Weights of a small transformer language model: biases, 304M tokens.
MLP neurons of a small language model. Each row is named by its layer, matrix (up: input weights; down: output weights) and neuron, and shows model dimensions 128-191. Each number is 128 + 24 x the weight over its row's rms, rounded and kept within 0 to 255.
Before each neuron's rows, "fires after" lists the tokens most often just before its 100 highest values on Wikipedia text that the model never trained on.

fires after: "s", " to", "c", " T", " ch"
L4.up1261 [131 164 128 126 126 116 129 135 120 112 143 141 113 167 126 133 110 124 102 143 142 120 120 133 100 148 130 134 127 158  57 120 150 122 106 119  81 130 162 122 129 126  98 166  76 127 146 140 109 175 129 118  99 133 152 134 108  93 145 107 121 137 175 156]
L4.down1261 [132 107 134 137 105 125  96 134 111 105 108 135 169 131  98 128 126  91 157 151 139 159 163 104 119  91 135 110 112 135  60 114 116 132  84  79 161 150 146 155 154 158 113 107 147 165 139  87 104 161 104 140 133 112 108 148 148 166 145 143 130 140 135 152]

fires after: "st", "e", " No", "ne", "est"
L4.up65 [ 85 156 117 105  92  98 119 135 147 145 116 136 149 133  94 149 104 164 133 113 122 128 131 143 104  68 133 132 121 110 132 157 146  99 161 109 121 172 124  99 141 129 115 104 192 129 126 145 144 123 148 136 137 124 134  83 144 162 113  96 165 101 124 165]
L4.down65 [113 121 107 122 107 160 106 157 114 148  86 151 130 163 136  98  76  97 130 113 139 116 103 115 128 118 108 112 121 133 147 116 133 120  92 130  94 132 158 148 123 123 154 135 116 108 136  96 114 154 132  63 120 132  84 147 121 103 126 167 102 184 106 122]

fires after: "S", " Le", "L", " S", ".", " W"
L4.up659 [110 105 125 173 114 139 157 128 122 131 130 127 118  80 139 134 143 139 114 152 112 119 102 117 101 130 125 131 144 147 131 134 158 119 123 153 140 113  92 132 130 103 136 175 150 132 142 157 101 153 151 123 134 119 121 127 177 148 123  55 130 144  96 139]
L4.down659 [127 118 120 150 169 153 112  95 163 132 104 104 149 123 158 121 118 127 118 111 146  86 152 163 130 123 140 148 114 110 126 125 119 107 103  99 131 121 136 115  98 143 112 100  95 112  95 108 150  98 101 132 142 126 133 134  98 138 138 120 157 126 114 151]

fires after: "\n", "|", "ur", " 19", "ü", " January"
L5.up1103 [126 123  87  96 108 151 159 137 125 105 112 208 155 120  49 132 117 135  87 179 169 159 121 123 158 100 107 132 107 104 111  86 144 152 118 125 151 139 110 127 121 109 118 113 113 143 126 144 128 116 112  92 130 122 148 107 164  61 115 116 112 149 135 147]
L5.down1103 [135 104 176 127 118  94 142 124 138 166 137 147 128 144 126 148 117  91  95 136 111 112 143 115 124 147 125 135  99 120 137 160 137 146 139  91 156 169 112 103 153 154 149 122 141 154  92 161 118 140 107 140  99  82 133 188  64  88 157 161 124 146 109 107]

fires after: " S", "fe", " In", " ", "s"
L4.up869 [106 159 110 166 146 148 130 110 146 110 137 133 188 145 125 112 120 152 162 174  97  99  82 108 157 157 102  89 143 153 118 120 137 167 178  99 145 116  97 122  91 101 141 122 137 123 125 164  92 118 153 122 143 151 140 121 137 121 146 101 154  97 118 146]
L4.down869 [ 91 141 184 118 127 121 153 154 173 145 142  86 100  57 121 111 144 139 153 125 117  98 140 122 113 132 115 119 146  99 144 106 121 139 114 144 125 141 141 134 155 173 139 124 142 144 111 120 157 100 158 104  95  87 116  92 101 116  82 148 104  96 158 111]

fires after: " in", " re", " ", " imp", " to", " a"
L5.up1345 [155 130 136 136 150 116  92  73 107 115 186 116 128 176 111 134 135 155 154 184 121 139 127 143 117 132 193 107 147 124 105 164 107 125 119  79  80 133 130 128 107  82 111 136 131 124 125 161 109 184 140 103 161  92 137  98 137 130 120 127 161 143 157 134]
L5.down1345 [101 158 120 111 112 140 133 168 125  90 135 112 127 171 120 149 135 175 157 126 122 111 114 123 135  81 153 118 139 125 139 156 133 131 144 129 126 112 150 129 118 126 134 148 134 123 133 107 105 128  90 129 150 103 114 120 130 125 139 128 132 132 169 137]

fires after: "s", "S", "mp", " Li", "li", "ut"
L4.up193 [133 156  91 130  88 108 125 129 135  93 128 159 121  90 118 158 143 122 126 137 121 112 100 109 133  96 156  96 138 108 139 117 159 145  95 127 118 132 134 169 146 100 114 156 109 125 154 137 137 133 145 128 111 162 165 116 136 143 152  74 178 144 121 125]
L4.down193 [111 121 145 136 103  82  96  94 143 131 144 139 124 108 146 113 168 137 107 133 154 116 171  92 141  97 163 136 107 108  89 121 121 148 118 143 150 134 115 115 183 130 104 153 137  84 108 123 161 123  98 123 111 176 127 133 126 162  95 121 123 119 110  83]

fires after: " was", "L", " as", " |", "S", "\n"
L4.up122 [104  94 134 121 131 132 166  91 130 110 164 115 168 103 131 135 128 145 109 122 138 148  88 147 107 106 128 127 146 123 137 143 112  64 112 131 143 133  80 140 138  81  91 128 161  91 143 179  93 155 172 150 123 108 153  91 135 137  98 123 104 114  95 130]
L4.down122 [120 132 173  99 146  90 137 105 140 140 123 141 153 126 126  93 116 138 122 152 137 134 150 104 136 125 123 148 128  99 146 157 135 132  85 114 123 100 102 137 100 139 117 149 108 121 105  95 207 140 126 130 105 107 147 148 148 121 156 186 108 124  92 109]

fires after: ";", " |", "-", " I"
L15.up577 [145 115 121 142 125 117 111  75  90  85 121 167 145 115 140 147 137 157 155 162 125 170 113 114 110 163 116 130 109 180 120  93 156  79 128 127 136  90 103 132 120  55  91  98 137 135 139 134 109 143 141 144  77 124 176 116 123 147 178 111 131 123 173 132]
L15.down577 [104 138 129 120 133 118 109 142 133 125 175 125 188 103 133 110 167 159 147 162 152 109 148 139 151 126  87 167 139 103  91 148  61 125 103 143 132 137 135 119 122 104 146 179 121 114 124 120 179 123 125  96 138 114 151 131 121 139 122 141 150 122 135 129]

fires after: " |", "s", " S", "|", "-"
L15.up1308 [127 126  71 148 182 137 151 109 131 157  91 144 182 158  97 151 111 132 142 148  96 126  76 131 150 139 101  78 113 121 124 118 118 119 148  93 153 146 129 139 117  96 106 136  87 109 140 151 153 159 147  75 139 114 137 122 143 160 133  92  78 142 146 161]
L15.down1308 [122 112 154 112 127 102 146 122 170 103 101 120 118 121 169  73 155 166  86 124 107 116 124  97 120 174 117 145 121 107 122 112 131 151 149  93 124 112 135 109 123 134 130 129 125 132 134 109 149 111 128 119 116 118 122 144 103 149 143 125 108 133 171 130]

fires after: " in", " In", " ex", " Co", "In"
L4.up161 [ 78 134 115 130 145 151 132 147 124 147 138 186 133 125 106 129 114 138 123 128  60 150  91 143 103 106 146 134 128 147 143 110 107  98 147  99 128 141 113 104 176 101  98 121 148 116 129 170  79 118 149 110 133 112  84 118 111  91 123 137 147 119 100 127]
L4.down161 [142 102 141 116 150 148 109 162 163 152 113 142 105 113 109 130 150 130 124 108  85 125 106 143 119 161  94 124 163 153 128 103 134 104 129 143  86  96 122 141  78 158 129 135 144 137 129 124 129 118 117 123 124 125 148 160  85 161 145  72  93 166 115 101]

fires after: "\n", " in", " to", " with", " from", " In"
L4.up234 [ 94 132 122 127 157 116 131 131 164 130 105 173 125 155  94 146 130 111 112  99 130 143 119 176 143 141 166 110 140 132 121 158  92 141 143 123 119 123 142 121 146 112 106 143 128 102 102 150 120 143 120  97 143 131 137 103 107  79 100 143 151  78 119 123]
L4.down234 [124 108 148 129 156 134 136 129 119 119 140 145 123 123 169 159  93 152 170 100  93 107 101 163 142 111 116 160 134 158 143 159 127 115 122 120 135 133 131 135 110 131 161 122 124 127 133 117  94 103 109 112 175 102 167  77  65 111 107 152 111  93 183 148]

fires after: "|", "\n", " 2", " 3"
L15.up1297 [168 115 109 118  92 132 167 125 103 152 128 157 197 160 111 167 143 186 154 134 137  92 135 117 113  60 141 130 132 122 107 113  93 146 149 131 129 141 170 120 131 149 126 111 121 133 143 170 144 111 136  97 126 101 132 113 137 126 129 100 154 169 155 161]
L15.down1297 [113 116 100 158 140 160 137 143  92 116 118 141 136 140 112 102 100 148 150 127 149 121 141 115 158 113 109  86 133 142  95 174 139 172 143 116 132 106 124  84 139 119 120 138 123 144 131 134 164 151 129 102 116 129 164 142 113 115 170 135 143 147 129 149]

fires after: " |", "-"
L16.up670 [145 132 143 161 140 136 160 126 118  92 149 128 159 115 101 110 142 136 120 168 117 111 106 111  99 144 111 149 103 138 110 113 136 118 131 143 112 113 126 109 135  97 152 142 105 137 146 162 125 147 113  98 102 122 111 103 168  83 119 119 139 145 191 147]
L16.down670 [134  98  96 183 161 104 149 152 119 131 120 134 108 121 110  95 199 171 159 141 125 102 148  88 129 177 121 101  71 121 100 148 122 117  96 123 104 124 143 106 156 120 106  94  76 114 142 106 164 133 120 156 126 129 125 107 128 103 116 110 138 153 139 102]

fires after: "s", "ed", "arch", "en", "gi", "z"
L4.up50 [121 126 105 107 128 133 162 126 114 114  91 120 117 149 113 169 122 120 100 112  67 180 130  96 115 135 141 156 130 162  86 131 193 111 127 115 141 148 118 110  94 120  90  88  88 127 123 134 115  97 109 140 126 106 115 144 134 103 133 152  90 144 127 160]
L4.down50 [102 104 116 117 154  97 150  71 131 147 104 137 130 151 106 121 170 140  96 191 114 165 114 119 110 167  82 108 121 133 114 133  81 128 141 132 115 143  97 119 124  93 134 118  84 144 150 143 113 134  90 104 159  96 119 169 146 142 126  88 131 151 134 139]

fires after: " ", "le", " re", " S", " in", " F"
L5.up994 [ 97 151 110 135 198 153  98 102 157 125 176 124 152 131 135 132 102 187  95 151 122  87  82 119 133 165 119  78 162 194 114 139 119 149 154 102 140  74 105 145 141  83 137  95 120 165  98 144 120 166 127 139 130 106 135  65 110 149  80 121 162 120 148 160]
L5.down994 [111 140 118 117 124 150 121 108 119 128 161 109 169 135 139 139 103 104 169 117 125 101 120 134  91 108  99 122 142 128 114 120 133 115  92 133 152  76 108  91 135 145 105 118 205 106 127  95 157 140 124 160 109 143 174 129 128 150 120 143 171 125 164 150]

fires after: "en", "er", "z", " Francis", " Lu", "ni"
L5.up251 [ 96 122 111 110 132 121 124 129 126 138 119 133 108 166 128 170 129 108 128 136 104 168 143 113 134 136 129 144 125 166 117 111 169 122 117 158 153  87 117 116 163 142 143  91 171 108 126 124  99 131  97 147 157  95  58 128 103 118 165  87 128  97 128 123]
L5.down251 [128 163 124 104 129 151 148 133 118 141 104 128  92 154 163 147 139 152  92 157 127 158 109 160 137 177 124 158 116 128 107 164  96 126 137 128 142 184 114 156  75  90 139 141 107 171 159  81 121  98 149 128 127 111 120 136 160 126 143 163 102 111 120  76]

fires after: "e", " A", "ne", "s", "y", " Ar"
L5.up544 [132 135 140 130 155 110 142  98 146 147 172 162 156 145 124 130  96 204  91 144 113 182 154 161  97 117 159 110 159 142  93 132 103 173 162 126 128  83 126  77 134 116 100 142 171 119 161 141 146 166 140  75 138  75 155  81 126  96 139 113 165 122  86 157]
L5.down544 [124 142 118 116 141 159 111 129 125 107  86 138 111 121 116 136 123  87 110 156 125 118  91 148 132 132 132 123 112 142 125  88 153 121 129 116 127 124  85 115 124  98  96 115 100 157 123 119  88 112  98  94 108  87 107 183 109 185 135 129 107 144  79 146]

fires after: " as", "e", "hi", "p", " be"
L5.up1440 [ 79 137 164 122 157 108 158 127 119 122 107 139 119 144 100 153 118 174 128  76 108 214 119 152 177 149 118 102 164 147 122  89 137 121 104  86 112 150 112 102 146 118 100 136 133 205 116 156 124 109 153 106 138 148 137  88 159  90 140 142 163 134 146 136]
L5.down1440 [117  72 121 116 106 123 124 122 118 138 179 145 159 102 123 101 134 155  93 107 165 114 130 128 180 128 145 136 111 115 119 116 103  97 142 155 144 163 169 173 116 111 169 114 123 157 133 129 159  93 143 131  88 148 163 122 185 143 179 141 141 145 114 130]

fires after: "c", "li", "vi", "s", "ar", "ad"
L4.up1231 [184 135 120 164 136 109 124 130 132 111 141 166 137 153 113 126  95 122 141 133 156 145 103 164 114 119 136  90 135 149  98 145 139 131 159 127  93 136 140 128 153 116  97 133 117  82 123 145 116 149  97 102  90 115 122 103 111 132 154 122 143 121 127 184]
L4.down1231 [143 120 142 104 149 132 126 114 152  94 149 116 149 152 150  66 150 115 130 121 152 131 117 141 131 142 107 118 154  84 103 124 136 111 131 151 120 101 123 140 134 145 165 102 162 126  90 100  90 131 131 171 144 147 149 130 130 144 158 109 152 125 112 104]

fires after: " Li", " L", "l", "ir", "li", "il"
L5.up676 [ 98 162 118 119 124  57 102 115 157 187 117 137  79  85 129 155  90 111 119 139 136 133 102  67 156 158 125 116 130 131 101 120 145 179 108  77 131 133 126 155 112 127 121 120 141 135 154 133 168 129 118 114 126 114 173 128 138 145 160 136 133 143 106 158]
L5.down676 [111 133 148 159 152  89 127  99 148 101 172 118 138 101 120  68 126  82 135 155  80 112 138 127 142 141 116 144 160 130 114 115 134 162 133 162 140 144 158 157 163 144 192 151 127 109 171 128 152 139 100  84  99 120 156 152 162 111 110 130 184 129 103  94]